Weights of a small transformer language model.
Size: 16 layers, 2 heads of 64, vocabulary 32000, 36.3M parameters.
Architecture: rotary positions, attention and MLP in parallel.
Training: 895M tokens, 6832 steps.
MLP neurons of a small language model. Each row is named by its layer, matrix (up: input weights) and neuron, and shows model dimensions 112-303. Each number is 128 + 32 x the weight over its row's rms, rounded and kept within 0 to 255. Numbers have three digits each.
After each neuron's rows, "fires in" lists the words (lower case) most often at its 100 highest values on Wikipedia text that the model never trained on.

L5.up884:169118135137163141143117146127136151148104103120135099123171138164177129177132151118091125112119127166141115074092112138108122055104104118158100146149088105113054125189113157076121106176138168136127134142165128088155122066158161170137115136101141155110199154161131092145105176117149159140146077142144129105095111172108166139056113084144126133133099102128132136133083097064120159167042102155128185152069114125122160160185112130166079130154166080161111127132127078090152123129120196138127127162155135108126123091193186124114168147128120116090163171111117076184124177094121132070
fires in: "of", "the", "from", "york"

L2.up647:197183108082084163177124156101092102152176164115152103162124150110114108138092123142126148133144065137117106076161152147152103082146111147130104129136175149110153138209095145124172106119102149075133057105109111100121103178122168111088158056032169114171169182163109140103170110117197145144167128144146178158144113092082125108122193137083107071173121139155132155110095092127102148109171161111095124100110161084115140110166136131119115145129087074142127109091121123167147102109135137127202148154152124153108145080144182206114135158120150119106117083115177139102123133068117127105
fires in: "of", "for", "to", "from"

L3.up79:152103137125048140140134126132108077110108131141141189166152134126086095127127175096093141115133102110067139093107118061120122123141169136104147161163084166123204133165102071162177081142146173174184101145123149126162149166142101180118139140172139106164144164133093171183117121139101093137157039181108134187132095025088135136099115185125087164109118112117107145101086129111095082096118161112097141149110108107153115155100089124193143151182105141127103131075155124118115129155115162145192139100125089121108165162136128095127102150136145105103199101100150108171164163153186099118
fires in: "the", "in", "media"

L12.up740:139071124121117114125139038153112152070176137126120139082154184130146137139188174160132172078092168179096093115141160115138073174100153110127172120159157151153105115186107153126104134118184139164142119117156125110193126087111119092085155174127102150152146123140055123147144107164117132110128076164144088087170098151108163141118152148148114169154108148175155113131107148079096133134071135102104163172152170130098064120107103090118169159102121148090157113108108166077094129156161158115160181151107132097149178100123088161138115141127115122130149074114108084133160104147143105158
fires in: "as", "also", "made", "became", "resulting"

L12.up172:116105126131143092157144192143107147124147129198132062098203147112121093100158138106142124108143121124150148115122148125117142103145116072091094073143126146123151067185119078119144160149108107089133084182084123166139154134162140163142103114084210125156067148074131178187077113171130120159129119131147120147114119143124131084154106116120142057137112080131137092071096134088075115091103161144151105163181133179182168124068136149170162080159141157120079095132125130129127138158136113146171111109136226149119118133127075139249142160116156156105162128141173092145127192176131176108
fires in: "or", "and", "goodyear", "matsushita"

L2.up489:098146124105111139108132167093099127106137121079123181144146131151175149150135157100113079108089096142110118097117191141098094092149075134097085183141114165156143040111118151113123133165114113066147105119119108117155107148080046118100141080133083078145099138094130120179194164120149137160144116152143113140102120131133078154198124109155152097128098124163117145171072094134092099121096114086142173098146080147084156164139135130117141148169138141168104106167145122058151108108123209047087132133148129142190162168140133144162146128130190085156186173049162125077213169114081121120
fires in: "at", "club", "to"

L3.up1169:143134171149137121152120085097126170177140101164156153101123157134171173132124105106154150099117061136128105081142149134076088116174168184123111172168113144166180111168140114149177075101120177120112096139152166176144151181188115099122204085140094113185171143076162181175202157126150183209109110116137153129159106104103125125132135109125071084079143060139136122114112079145135126088128127073149129159150103159134178140122128151118117144143128133161092103163130067032100122127141189142138116106173101111106162120086129174099128172155113165138107162142157118118158134115134113127
fires in: "british", "former", "two", "south", "of", "french"

L2.up1136:182159146074120118103141123066135169125154115135073132125110160176122137172139132127125101075142103152102123123143142114117077141107115214152151171125152090130170143128121110116134129148085139118091051098143138118155106156160131147144138172171150111126149134120111118087165151080149196148112175147092130138116101122128150122125140089195148130152125131121124139109145122134138157137057149089107111126129149151184183142160119134139161133137118150139081116170087131117098094228151201156138127152116136051151172148125125196083092151131129168130059137148182133117171147131048145060
fires in: "two", "three", "one"

L3.up1074:194178168131111124117165163185124148104139111194134095186046117143180089173148140126141131067160135160132137047084125108108088034167072094094135188139099129127117109081141086104145090137098125168154150145099153127130090167123096147097094140128148142116180138165124153111178112191112115130129162153161142159088070103151122079113133085150115120158121089147173149091098143120093153087149146142115167157143128159132116144146116159098150099098089155101053066126136124108134119156100121166122111197149142124090112084134100158140113157117118178149067161100171122077124126197164134124
fires in: "as", "of"

L2.up1026:143192089183115191135133170117164101163148130108190093078091152133138086100109144089147073185127126154193119087107104139133105175132117131114124123146128094120136172157130060166134165187122140171083115082088118145113120163132123126110205158104107129154117117101143122157116195132126117160189070140133127193125098170171168090150172127125100116131111107155132151117154098144039130108103153117127153190170115140122090140156100139113119143173140137100118109139165105149137138125158145067192136130207176119095109104115130150173146096178098111087043097169152085064193125114133152151
fires in: "career", "since", "as", "politician", "to"

L3.up791:162169076126173167135169181106122092163129160166196190171146128125138115174097132115122073143105113127161084165163105138130096065127075127150127145120153144108124119121064168072167102140102111138110159155139125139111148132084089088118136137082129140094109140147147170200125144130165121075126116170102142114136105123164128109109166080083099138098146103144117108131083153125153066075148141145092124164135144147094124110143144145110085047184110088084053140154156203105179161123090171145129174138137148194159173130166150138129210095145056170144106188113210160087145129096118090151
fires in: "from", "to", "joined", "of"

L9.up1093:144124136161151062170165156156154144175079121137165090176141107167154148187115080126095191082104123112116095077051137080123069146153092109156159076124143145153132121123141091079169142162090098151104149158171161110114135117059119147159172070102125103168129122081155085106144133103042162204086121147173099161115134157117184133061067131137096086125110059168142132146170123152121141143085119118110164169154093136091122139124121123106175119111159171102114113129184098142095089114148164078099122149183116111109116143185087124175117144096145153074154177086133191163110077107175121115
fires in: "however", "chandrasonic", "húrin", "sivasagar", "stemonoporus", "but"

L10.up983:106138170181131114134101167167143133130122199078124119111153136083131139122158130065143119095159120077191128095138106106099131152161136108124128090141131142156104062111153091160125149121105111166098135142125155166115144201132133086100207070083095097166134142140111147175149146109114106139179141144104134135135153112099123099130172136125155102151106074164134081087164081177070133101231127121100105163118139104092137165111148118143127115153148169113085108087140165174069145161149142076132169069104158086089172180169110146207121117221101150101139172121131165121093126145101091104
fires in: "and", "but", "or", "however", "same"

L2.up890:206149122151099108146162060127119124125183109112185148195119200113152148161085147178167093138137139115107101157119130194137110144185116145111094080173172110152161124125169129142136079125219203153150101144117134139116183115114152123123107141124126135149171167122101100134130081137144132227172187151161120161127110096114238056127129168151066133072101119147128133128138055079126133099111130118151114200184087128145119150125149170141143086119181121057129076142125140118059135098152150108161158141150128117150117059133056155082112107152160133092107171116128101126166105135109122153
fires in: "as", "by", "of"

L3.up1253:131094154123122159176071093115128143126121095139114140156174203114166124099120044120124132139074082134117098132120123152114123202120149168130122160148108109089141131101102143134113131132144204141159137106111162109138158063075101113079103062066143110106071139120095004179134106089137148147111144164086094131109150151120127136131095134128146115122124148175123211116156172143164055148131105125118158134160121096119131184121141119120142105168134125127159172139145122209084202182136156113183154127141126105110139157176123192150129164119174169031076083149109106170135146173112165145
fires in: "for", "only", "all", "from", "every", "t"

L9.up238:128145112125162114174093091144079163126104096160127148156146128120142132182142171171142118125121100167133123106127136128072097064139135102069129194099097093154132097131141134098127113133172149137145122104138129151101117127165071074093143100084080131143104099086114126134146208131117153109162175164137091128110120092156155174163092094143168164106057138108183136112070131095083159134187084114099171152138137231149129151100173115162191111133122118155055141151145141110123199177158114093167144130176143132142142130072117088174100166141127086149078141120091097110097142128107191187
fires in: "is", "are", "very", "was", "a", "remained"

L2.up473:137186161156113215126154106133142156114170155138148057141130120089125081112134133151136121119147118191141068077130098112091102117124142103105139112123134170139177109071114105125151063139133152129183121138131135137151100179197111144112194144099139062186140153156114107148154098094089116152179086149134112140109219083102137111159138152089113143100130126151137112138097088149145174109143104138131169141112138095122158141146155100128155114176149087099099131078150137163137142155111099146192160162099146101139130136173180133181176132124181181121102124156115145090110171117124154151
fires in: "after", "for", "to", "following", "of", "during"

L9.up339:200084136101085110158138130136081157157159139108175104117146141129164103116186078120163170086115090162096120135071105118097104139188138117128145090124086147143180132137139180171139130111125136128130078196166114133146120110171152106118161091083060111203138131109119153182124068093135179187133051147148162112147138094112139183118143128100090123105126068107183142178138202119123177082111100100164158178179065113180124154111141105210141110147135172145116118179109092168126120149121168093162110175133082061049132138136161100159098139157089159129135094207147069143164116117148074091
fires in: "the", "schroeder", "thwaites", "camarena"

L3.up723:100134182118150097134101144112136166138195145088128163143144132099110178200157125128110115135086082151100094144129173121109100126108092206107124127196100104127143099116111076113124123143227147098081126137133137176090191084141094140169124072110156090134122081066106083118158218114080155135114082132151118130113174159101104090129104196099142094113154173122102180122126144140115078121070175092165202182136146151112164150163155130119161163091146129147110099154142113073151170146165166155139218186176083112114132174145164125176120140180167149078158143095168153132091165157126136124
fires in: "which", "that", "not", "to"

L3.up799:151116141177143151166167084157112113140162098143172124123134124147140126192118097129042188096130079190154101168128145135162053126149090163109085128153134168154156083120100096114107124166206084181155104174121160149109111163151146132160137116098137179178179146107098128167097143133149121120107091113150129163174081129128166141167117085167104147174128130143152155058161165097021139082106130104111167173127125132145191165131120124125112183109138124143153112195058187080058223168181150091148168180154116108116122082114109128137132169156103083124077138115108150148127199155136112144
fires in: "also", "formally"

L3.up194:156155107139102098134163095178092166085158142102128110155175145181162120149096108097071129073100126212108078142153113130128103113138175113114128159165094111116154126114111124141178050143098120175146096150121146113125129127154120127090141162145095122126238080153088152142172119066143179148129145140136092099107071137102161084154073115126126124135142106131142155091082071194126184153099128151124183113085157098142175148161108126107087124162159136073123122158128159137163086113136122155137089143149132099102128159201158137101141164086150109097153136116157115154118168119135150153
fires in: "to", "near", "of", "into", "at", "through"

L2.up389:099116154117105143163183095136101140142165104146169152081132186141180146153158089104172152120095071129089128119111159137106099076124128148111146132111092115070154119122120054123118149062165131088145141149147172140153168154139134088098135112099096081182131143123120129156146164078144136144149134106114140136167108110089078115106088100124204108138081112147154107087123067115145109117109158153115109105157165127132184140108134170140169122129140135152099123142148088135111202201171147125132163122169144068143143153179127138112135120158141106094128132096142114172145129135138172110
fires in: "two", "of", "other", "three", "more"

L2.up833:200136118099085117116144081140109096139193088112106097077119110128157188177136086165154077124118093163083122073136092179097129140217157130135128113165184123095146117081176124060169113114178143117122055128099153149104066143118128137121115127130125166138110157093122096116108132122141097073213118051177185149166110109095106117093098096125120172179176155114132166114093118070095210103094123170101162152145150149146117138133137098140183140157153040107116126115125126184109134131146158085198166123107134136150144119166125114144092202117185133151090163144171144170156207134127125125
fires in: "of", "by"

L5.up17:148118100118112156170144150127151106129145119182188158153156106135151168176140164108093115091143097161144096115192152101103099056148138140111167161190124113103096087158128086144126101198111121178137152139164166145110109100121148141187127119150155163089133119147135141169130080131135115152149182157141114167102145100167168113154145170080150119140136124170112121154074097081071212120131094166108162102120143137085137114133160121103187075092113137128057108213092134095126130168138124126125083198131107123101088169152104123125100108159191081098098113098090104114108168143126166136
fires in: "was", "is", "have", "as", "could", "it"

L3.up739:120107119180126139143221153174130136149093143108181113158100141162120118159112069055159115120121114139143077107162118078117100124148144136105078123190172084189175090070133160155138103141149127095138106131116127154092142131065072096172161113079146127102134083129094086213130142082167108091143134119129156144099147114119139125173143114143102140111132087147130212047181103126102144140120125077098230150158123184124178164136130108150165136115106127134144112105123167115111174154187112091157157197127139095149177161131084150141178180129152121103116137123110129157117171141136127112
fires in: "which", "that", "who", "also"

L2.up1187:125134108169152143162179139114131151163193098172132138164138138152163132145165114119128055148114121162109130134132150115081109136108137135152136103152106114141170073133064126106173165171113145152110143152197142120080039177096121078145187132151176071153162080056124139130148156111188146088194053151122094148129169100162157113092106140107152097121106051171074104124124150061114151167131128129143123151127126144163145173141072107156125134158128105157070123191097092121131171123190134175119137166143044157102138093150133160124118129122133156143128114109104107176096134105132145140
fires in: "the", "s", "to", "after", "its"

L3.up484:107154134106113144133206138132139186128163102182109106106109142140163114135139093071110123119143112175148085098123153102140116087141157091152163091145085150103175142164155103105126182163101097161174162123146134117122119180192133132126168115041170108153184146155053105054148151112142128110123089128144067177081117144147114106104120189135122114119110095165148061114128115147158154105160115110097149146135153178109176164139093104130133185202092101119138128188186126213118139233188141160132138147104101128075111110143122156132154169175099185128114121121136127123116113091092133156
fires in: "however", "as", "after", "though", "until", "although"

L2.up557:176165132139184145128191075167101121149168093183089100074223125112188078182102101108118114115076092170163096120101181138116160109119179118111090121145105126142089121139131058126181120123136136144138133158100138121138107185089045212119146112101117103128146130155117125085110193101104158126158133124165141120080144096130148104147138101162172133122167139177113097096110126110158131170163060127111199148117122163141195157142129131128142099169096126075138151127150114095127142136114136148182132152195130134111060127148129105090152102162184128128147109087140141150137107133107138117
fires in: "while", "by", "as", "to", "being", "into"

L2.up185:141118099074085148162117091046087116205106057125145115076179116172146115154169094136066105091109097175074097127137102160106053164133087110144140115205054149145164107106166079160173151121164123110160086155123140159169110131144103136149109105093177117136129131109098094131138134085141100114171111094055136180122171156151187102156158131137165107149107149134112099126169118178136094158178105122181129134176164105135150097151112168108117108106120099130113130137139147136078161178148122071160131167132082087075167113122124149147144146112153132128117111103119151139155204089135135137
fires in: "to", "of", "on", "with"

L3.up147:178165078090157179164131161164054140152195154152150167138131108151170140131171077188063097147118155115192099090101091134113127153092099129080132098115140100119185083136128179111137093144157096133142182119171171096096100107097091184084159152111152088126198150143099174129167130101160124108129157161102092109112140154111120112108115128165096098119135100147123145124104130119142109139085148137102136164130163173150156152201142095168084155162121095138047139145098154178142137123173092151138160117111126131090147094173164143107157162101120144065086097127172175099144145112165157078
fires in: "from", "of", "at", "to", "marquess", "beyond"

L3.up933:163143098113103125125176139127121137149185107131155117074214135135128151175128083106145128144145116135116127100086130165121129145144030154096119097202142089173138106079100129087158155125180160108154116102129195134151126088113136160128137089109122141149150133129094181100176117107159200114136141125138131121157106124099123110088165097121093102158120086090156123127129053089104157129052131063151151174129135102093144167141141089121128152186138149101182071146159187114121123175142126142137097106121067115119126133202130110122109144179180084092113083090160105148168110181061101113
fires in: "former", "s", "congressional", "marquess", "presidential", "historic"

L5.up571:171099149113065147149066171105114138188144143096113118153111122117081185142170151126123110125106093128117141069062063120108136079119108132165080090162127191136132153115161085151123156156126174150153105116146147138134102196206070197132119119150131096191121116140111124168108165111066097152200128144163089155123107132117151149161096134133095088103075099161117117149101108144144159132068151167160088156106115131147103096165133141186186187163143193147114094125146114187102135175125152176138138162159108082093184139143132148110136117120091159113160134135128080095142167087142117127
fires in: "of", "late", "post", "the", "to", "september"

L12.up78:164187178142145231200110215123123111103214153139168144100140137132171170094135136099151146124101109138132089106151165173086131107107125095091192148161095074160211076095127092082110088129138136174135116169142175144153145117163158068146109149161155082126098144103123101108205133134089098147131087112109097145134164164180179094106069096118145115081128130107103126115123178162093097124159124150159092179108138110139139162149169082075138074099157088125058137146164093173085120156099131115165128171138118107142115171165181159102145198136135109087127108077134119090140148086201139156
fires in: "however", "that", "of", "when", "to"

L3.up926:167159103092130139142134118102116132147135126093115096109132186157073085091190112161088091118163083151074126142130139150143092183129150148124101096120176132132118048160116098108160107131121116161121109144104081209140107158164133106150163125112126083112163134049097061147130134152094097160131071095099138150160118123124174075094163127184119110142076070107128125133147137133109068164118178061192120150151111168142182120126193189171096146152143134046127146156153143162073206181146158136157144217128134110127129098106066135140090155131148093090137174085074122171140140187159176144
fires in: "by", "became", "as", "also", "notes", "form"

L3.up47:175165122112116128167162106068117146125079124122176175090196128121141137138141172116131121139138121180141074119127165126115074123074143174111146110145120104123140085124141100171191110064119151145149133100166114187169142185132133140112104100083172066151104151162132159154139114117107163181143127182192213114150152151145196108168123080106157153161057120135093057098181121118136134123096106082198107137131116154123177126126163158084162132109116135047078112156105082067097106174168132119133154119132131102107130139112137095113174125106197137090171126090090063121140096125142103111
fires in: "the", "its", "of", "s", "3"

L2.up126:142128152139162190109150116116146132105141115169207138118141162171127102153113140116176090155147112165088163137160120152174130138151106114179104161152095132122135129147110114126145076038098100150145132145112110091134063128131143151126157169137090072133131105132082120138112132139160240157219110142109187103180129106148161169160201121132093096101117134191094183068127140044139104132161107123145111139085119144121151123087125184117136110131120117170132112169130139130116112130195204057184108105147179090132164131135118141108100146103137113110078112093105139138174146130089149122
fires in: "of", "preceded", "succeeded", "soon", "largest"

L3.up481:213126116123117146177176104120050189124173082162104069130148181111151112225145159111084139111139112198088105115098130158115078129162089104121102151195159090170138102159078052148117130146104127177137141169119099086108074194098117143129135134158069121189212107174084140090119144122121167105161124139170129193118112137131189129164138103169075134128106073130142144116151124102108141111095100118154145164132130193100106117145075166154153113137098138097078112135155135094118143175129180115172099180170100133109123132091095156103129165135126143060076093137117122082172142132135148129
fires in: "as"

L2.up385:223123092030143136126156134114082134146133054183164095148215143130151098159089108162142108092131092169063139153099125134112111113132103195122106097095127083135119124174101080100148195128092196120144109120113163120119090115145130154147127172130134125125110113084151081100135141123115113118125088093096158112160145114194134070121144113129115102127128114180113116122165118078096164123120141152124163081086073192193152164121125128164103149147106143153167168189126115129096207118142164177166195083132135126120144126105142109177164168177136101124084080087104078145195152078116150135
fires in: "the", "a"

L2.up590:100143154123115178120143112132112161134187111125096110105185112143173138115095106087101070046101120182073135158087066130041131113097137132183146129107137179154107131147119150076151156159164117126178101210166160103100114099098081146144187143159174129221141161120136142137143112149118197108169122132138114128110142099181087130153067109124178148136185103149096107062076097137126131115098136083138091151121040120133136159146205115098127127175172084185128162156132091127147154097156148114162135192195160076117098138147136100125155153126186130164144153089166105131164190155123146157
fires in: "at"

L2.up61:150113138129123113177120114107110134113149069135121118159138122144103058115114057144168111075146118159098116152150091076093164179152122160115100086188080123143158123117102095154171143149114151146170161175118136113143157120138073136079135130113177080141135088154165108113111152105112117140092097138139115092117121051169107093149123124132125170145107097128155187160064112120121153166139126146127159133151077123121183113154129143162139190113123118074094164137140139121084148182126137109112127157144131109108093181151119122179102157143146110113083137121149101141149195069165130114
fires in: "a", "small", "to", "the", "many", "few"

L3.up108:143171148145181128133103083146142133098134138175106093147101145127090077123134124119122167119119133144187111127162150167133101110163146179073115122174155103189085077141148094126142070118100147124129141139127127145117156130159146177197161163194175158155087129119068112151147133103139108124128139107063189134107118088126190102096104156128140166169135104151157133138174129117051176161182116131123116122120123134110138132104136123124119120096122135170088131125157106173110175138149111100194129096160166095097177142147107090072103232136107111046058143074118132081084143126075164110
fires in: "or", "to", "and", "is", "not"

L3.up184:166113101143113117106214109112062114142180094104117155162142243105143122131202145171112138108132157225089127169111137199132077100139057157157130142119125160179106101121097068203121129141090197096124090090190108112115129148149172142096162152118115084148145114126117118127133100135134153169145137150153152097105072097165147086105123134134103151064125138171110140079139100108146123139119094101171166132140115153158157126145140206164167150156161114150105101218121116066080153177122142128153124159198080114114120160152106156108139125131147152123131116175133131107093134136157179118
fires in: "as", "that"

L2.up198:154172093148172112133134071095086140136109044147173152123192139125171096145085131147070109091141125144126135113132163127146096080166155101099104090149127102112144162149123060154122109120130099098145124116124133188111148080175165136207182079132142120153146182116108114110106119121139143194142144176118160148096092159160157083115197136145094120087106073118140140094179136158106165131158111133141109099096133147166104169110148185179105085093133121084070082103140165106102128159169161127121156128153125153116166072115104145126129144148128079100121058124094132151090136090070144082
fires in: "of", "during", "also", "place", "on", "at"

L3.up95:161127107112119124114115142126130155132078127142190110082124090154152113171151093075110122079126104138149091033106174105152098177116056101134061182172172125159140093098116139110145103155083160106141113141125146154099148117125049150121147135130171133111135120129127115213103096102135110075139137117177137150202176165079159111154135128118125110160173126125130146116069113156124150143088167155085155133100106123144094130128123067136137161105107086151174116160152140127136201200145062108171180204163123139103155214176111154122142139147196158190154087098168161103121141103091095101
fires in: "which", "who", "show", "politician"

L3.up922:179134152107134156140138143086090146133149088176138145090164227137124117099145164132151168112090116120124094084070093083101064147130087126101078105150131116112119088145081085090138082075154150130160129148130159171098182141138102105083112156165085104140104103105095172129099127076080104171102121132162111146145116136093226097106110107136142110103115109114127062148136149129132115179078147186197128164112135162136122132161157138150105109119133166093088152153146102075082158177171132150126161103079156158039115166179130078084123067097171133117135107069205100130110156093098127141
fires in: "as", "of"

L3.up172:167164109153151154111081158109157227137054176144135065101071187140094044091158135146142125090100145150091079131133113093161064189175157131145187112093109123123129148140190111096142103086151143169139151177107157149156124152171175146124190131115148148148133163139120143122129125059110133168117148094133158136140177142151194073103176181131121148065129127101081108089205120145069174177150169148076130135120111113148121128130123118112119097149116157113153132158135120111131170140171147091139116159163136109091124124124098132164156119151132213079109063068066112128147090077140135176
fires in: "but", "however", "decided", "check", "7"

L2.up1123:120152101134133139141182107077091133140119133119141127125116158129122080135154161141155132079105057149098125083128147139119065146170127175148114167110144153105150131154158138170135142050123103154111098189115165141144131205095145116106122052083132103127088170101166153108133148103151155120136094103158170100127044064122180098113143077125152114125127112166184198074193089128135144161120095106150142109129137119129157106112184192114117055066210110104097150137114164113158122126161156093146120080187159117142132132133067109132144136117116066132103146145221113120151150178114140143
fires in: "and", "isolated", "preceded", "succeeded", "which"

L3.up129:156158119101122151169146140137141157138177115149135109096131149122164155141156119092120114107107098154114119104129184140118101129136061146147138147203095091186163127159109125121159183176119132143141129126088165141089127099150100152082179158088127048182187109150156111100167197077179129102169149112126150093111136110165154128188129107082176161084105110129152129128091139086104147147121098122175114165175132205142118158141105187138117144159153153130156069127172076123110141107163180115181112163198080125118131132118115145149174130137082158097113120096155100138152159122149117103
fires in: "but", "as", "he"

L10.up484:107105120125079114172122126114099121163144152195148116138149172124143097150126192126117137084114134111116111107098096182141129196154160207136161122109081129114145106141077103132077129102157103113126075173195157159157155106081078126136118058060095098120148089088073115147103138049135149165092143136089159147148144182155125089133095184132167163158110131186115093129196166116069156119110132114109151099198140107152130209100138147158167077145158175116120083135055079110143162157110139095145124088121177053086131154188097158182110126112123103108116133143096090131162117111139084105
fires in: "not", "most", "never", "both", "known", "more"

L2.up216:136176176160104099146167130115093184118165122155112120178070187116175194120132118085161088115135112172096081102154115078103111154176149142124097111162095166105130116076149142154189155146137087132144157143116107117128081119135077148111174122107196102157099075143063110126100122140157079104124139150217106127067167131145157084147084126105116102031111143126133094109095123121040148156089148144112175173152103171153157133125117144136144138119127042115155100144127142089141117154098124116149126197181104141104113122154116135110145121165180176111089108127135088105167122132201156152
fires in: "as", "to", "50", "one", "that", "which"

L2.up290:153169151140139149156110148109132132179165059130174173126150118076100086122128141170096097125078106116058137092128152098088138097200164128094169077172134065158155142085164091088139067140102188117078113073089123136122122130160151108103114126111142092131121131161118103118128141072099103126139178137109123130163123131133115086110128171107093110128165138184138198101088153082140102104117084148133141156116131205101146111139061112133148090111166158122070124181188133120111105140078127159119168114149109151140175167080153132136163120174181098074130193118148107130120112087127151116
fires in: "to", "by", "from", "for", "of", "throughout"

L2.up744:124145162130147100170140132140089144132113113093160191182152171142146130166125164150108110089095073207122126093126135097138108152174171139090106112160080070113139109140146118133169098157150112122121082173146130195089108151196108175188121127096134089154143095174135187157121118111078103179108162108186090151126146088112101085213146184082143173120110139118167142109120110088127106142136152077179111103124122119106144130078080116118117166060069164073118096145135165085127151188150136110145188127111119122093130154105157145168135110155135111090131156101095079141126116184132113125
fires in: "the", "in", "not", "early", "to"

L3.up110:159157204120126126152166139135119179139122125133091176118119107099105142132157138132118127162155107111160115120113098134132151097153117144143150126172138098146114077122144086122145107120137124136118099094116125141110120161198090147172150121169193145141162102126084109198117164095112138159158154103082154185162151119146111102125164150127093136139121068142116168147122114086164066170149134100074118144144143128144127114081102148153145130142114155152112046152144070112069141172144145147160101171152045106101134149101131188131162136122144061101214139095074101105139112123124153146
fires in: "of", "to", "year", "by", "from", "time"

L9.up1258:117140119152110150146079136168103097130136131103146141144130144153114106186110105125137139115101130156111118122115141073149145136170108142105117134150151169128159147170077175121160084154124171158133057181142137078160145092141055115105126131101075090141142122147083146196165096110131159147145149097173116112132099137103080098175158171128092060067148085157117148082112093098135100152142081096127114183105118123143142156142087111132086202165167140118105126096110160069176137143166136180117081119099131131153167153188134171165152145105166084138112099128172145189120140100115110198
fires in: "south", "to", "of", "north", "leaves", "northern"

L2.up1061:124140119175120142118139105136042132111081115102152170134149140163117096185116180132073102133112085118092109134102120141115084142120105105082135146148142091141183146132167133097145139151091110118145089143072132131063118167069108117135155146084116110088120166139098085104112111162131087108084093168059134184100113100175152099136108149131141154175104121141080185132120163167126165128125085145158124163160109196136140206093080115160132133090140109167102100085125101149100188109096140123176155182172114138114129139128176117151132148136147155085080178067167106064127167194127157131
fires in: "by", "to", "in", "much", "of", "with"

L9.up74:094159169149174157136155137103155159144137133140123091213073126155215139105150161095113112128044090126175093087143152148130124121081145113092195172133076135120110051102122144044082119127148126177121118118098065133133163177169092133133120116124150161135109079157120147121109120131139161137112142119174088150150076146145148132134129082165121153093102123131143113110129105116108169117180061140131141193103101170125094153154099080106175176112103144129152115184181116062113132180185146199149122164112136092091133184113089149170107132139096136109082063095141097113116147092158142138
fires in: "when", "if", "because", "although", "while", "though"

L2.up1141:166132160084157129153178128069144128183136111092155157099116134154142163176075110087144055158157084128150152073107107103124093127138079146140087122137128121120166095128088090134115176182151101120137149168155207124106103143143090118208167044077107069124143126124142144137155124125185116108099117093115209174124093154138116101213140110113187146107107119134094082116125154117086190125203111155119195177123122138080117152176089106143181154128092138164128046124146107135115181169147158161115162157136087139046132118109123083132167123134096150094101111075143120174143113125090139148
fires in: "the", "its", "his", "their"

L9.up735:155104100126135163179133157122138132159139111154155175075140133170194118107188096082128102162158096127141081108194125077134104148136078187096126093164192091120138089185101177164140105177139121146098130149144123189168160142136152067125160095091131131150150144085084103208086174084146146124130132168106081097145185152122126103115131080109183123137129158146135142115175136053098115107048089095107187113163135124157133175117105148120128135120084103096178074132142153157171128151155143147160216129188145123091162161177144124139131115118136123089139135142068108151151190094170092152
fires in: "that", "who", "they", "she", "he", "ll"

L3.up532:157169145151161138134126084165135099118144100150175180129132141209161168191215129124128120123086104143152127100113092155134094124142120147041141083177136110134127087154092125098171086084135180198183136144136166107132115148091123100129121129082143123105143195099096100158155102141202110173152090155101163155072113102129171110107121113164115114147133128139138144124095188099154131129139180119140131217129092161121160165176117132144131098129124091103110114128112122104083166120153194078159166142131182130118139092114141094136146097167114131078122164115173064143196190147129104121
fires in: "of", "are", "as", "by", "band"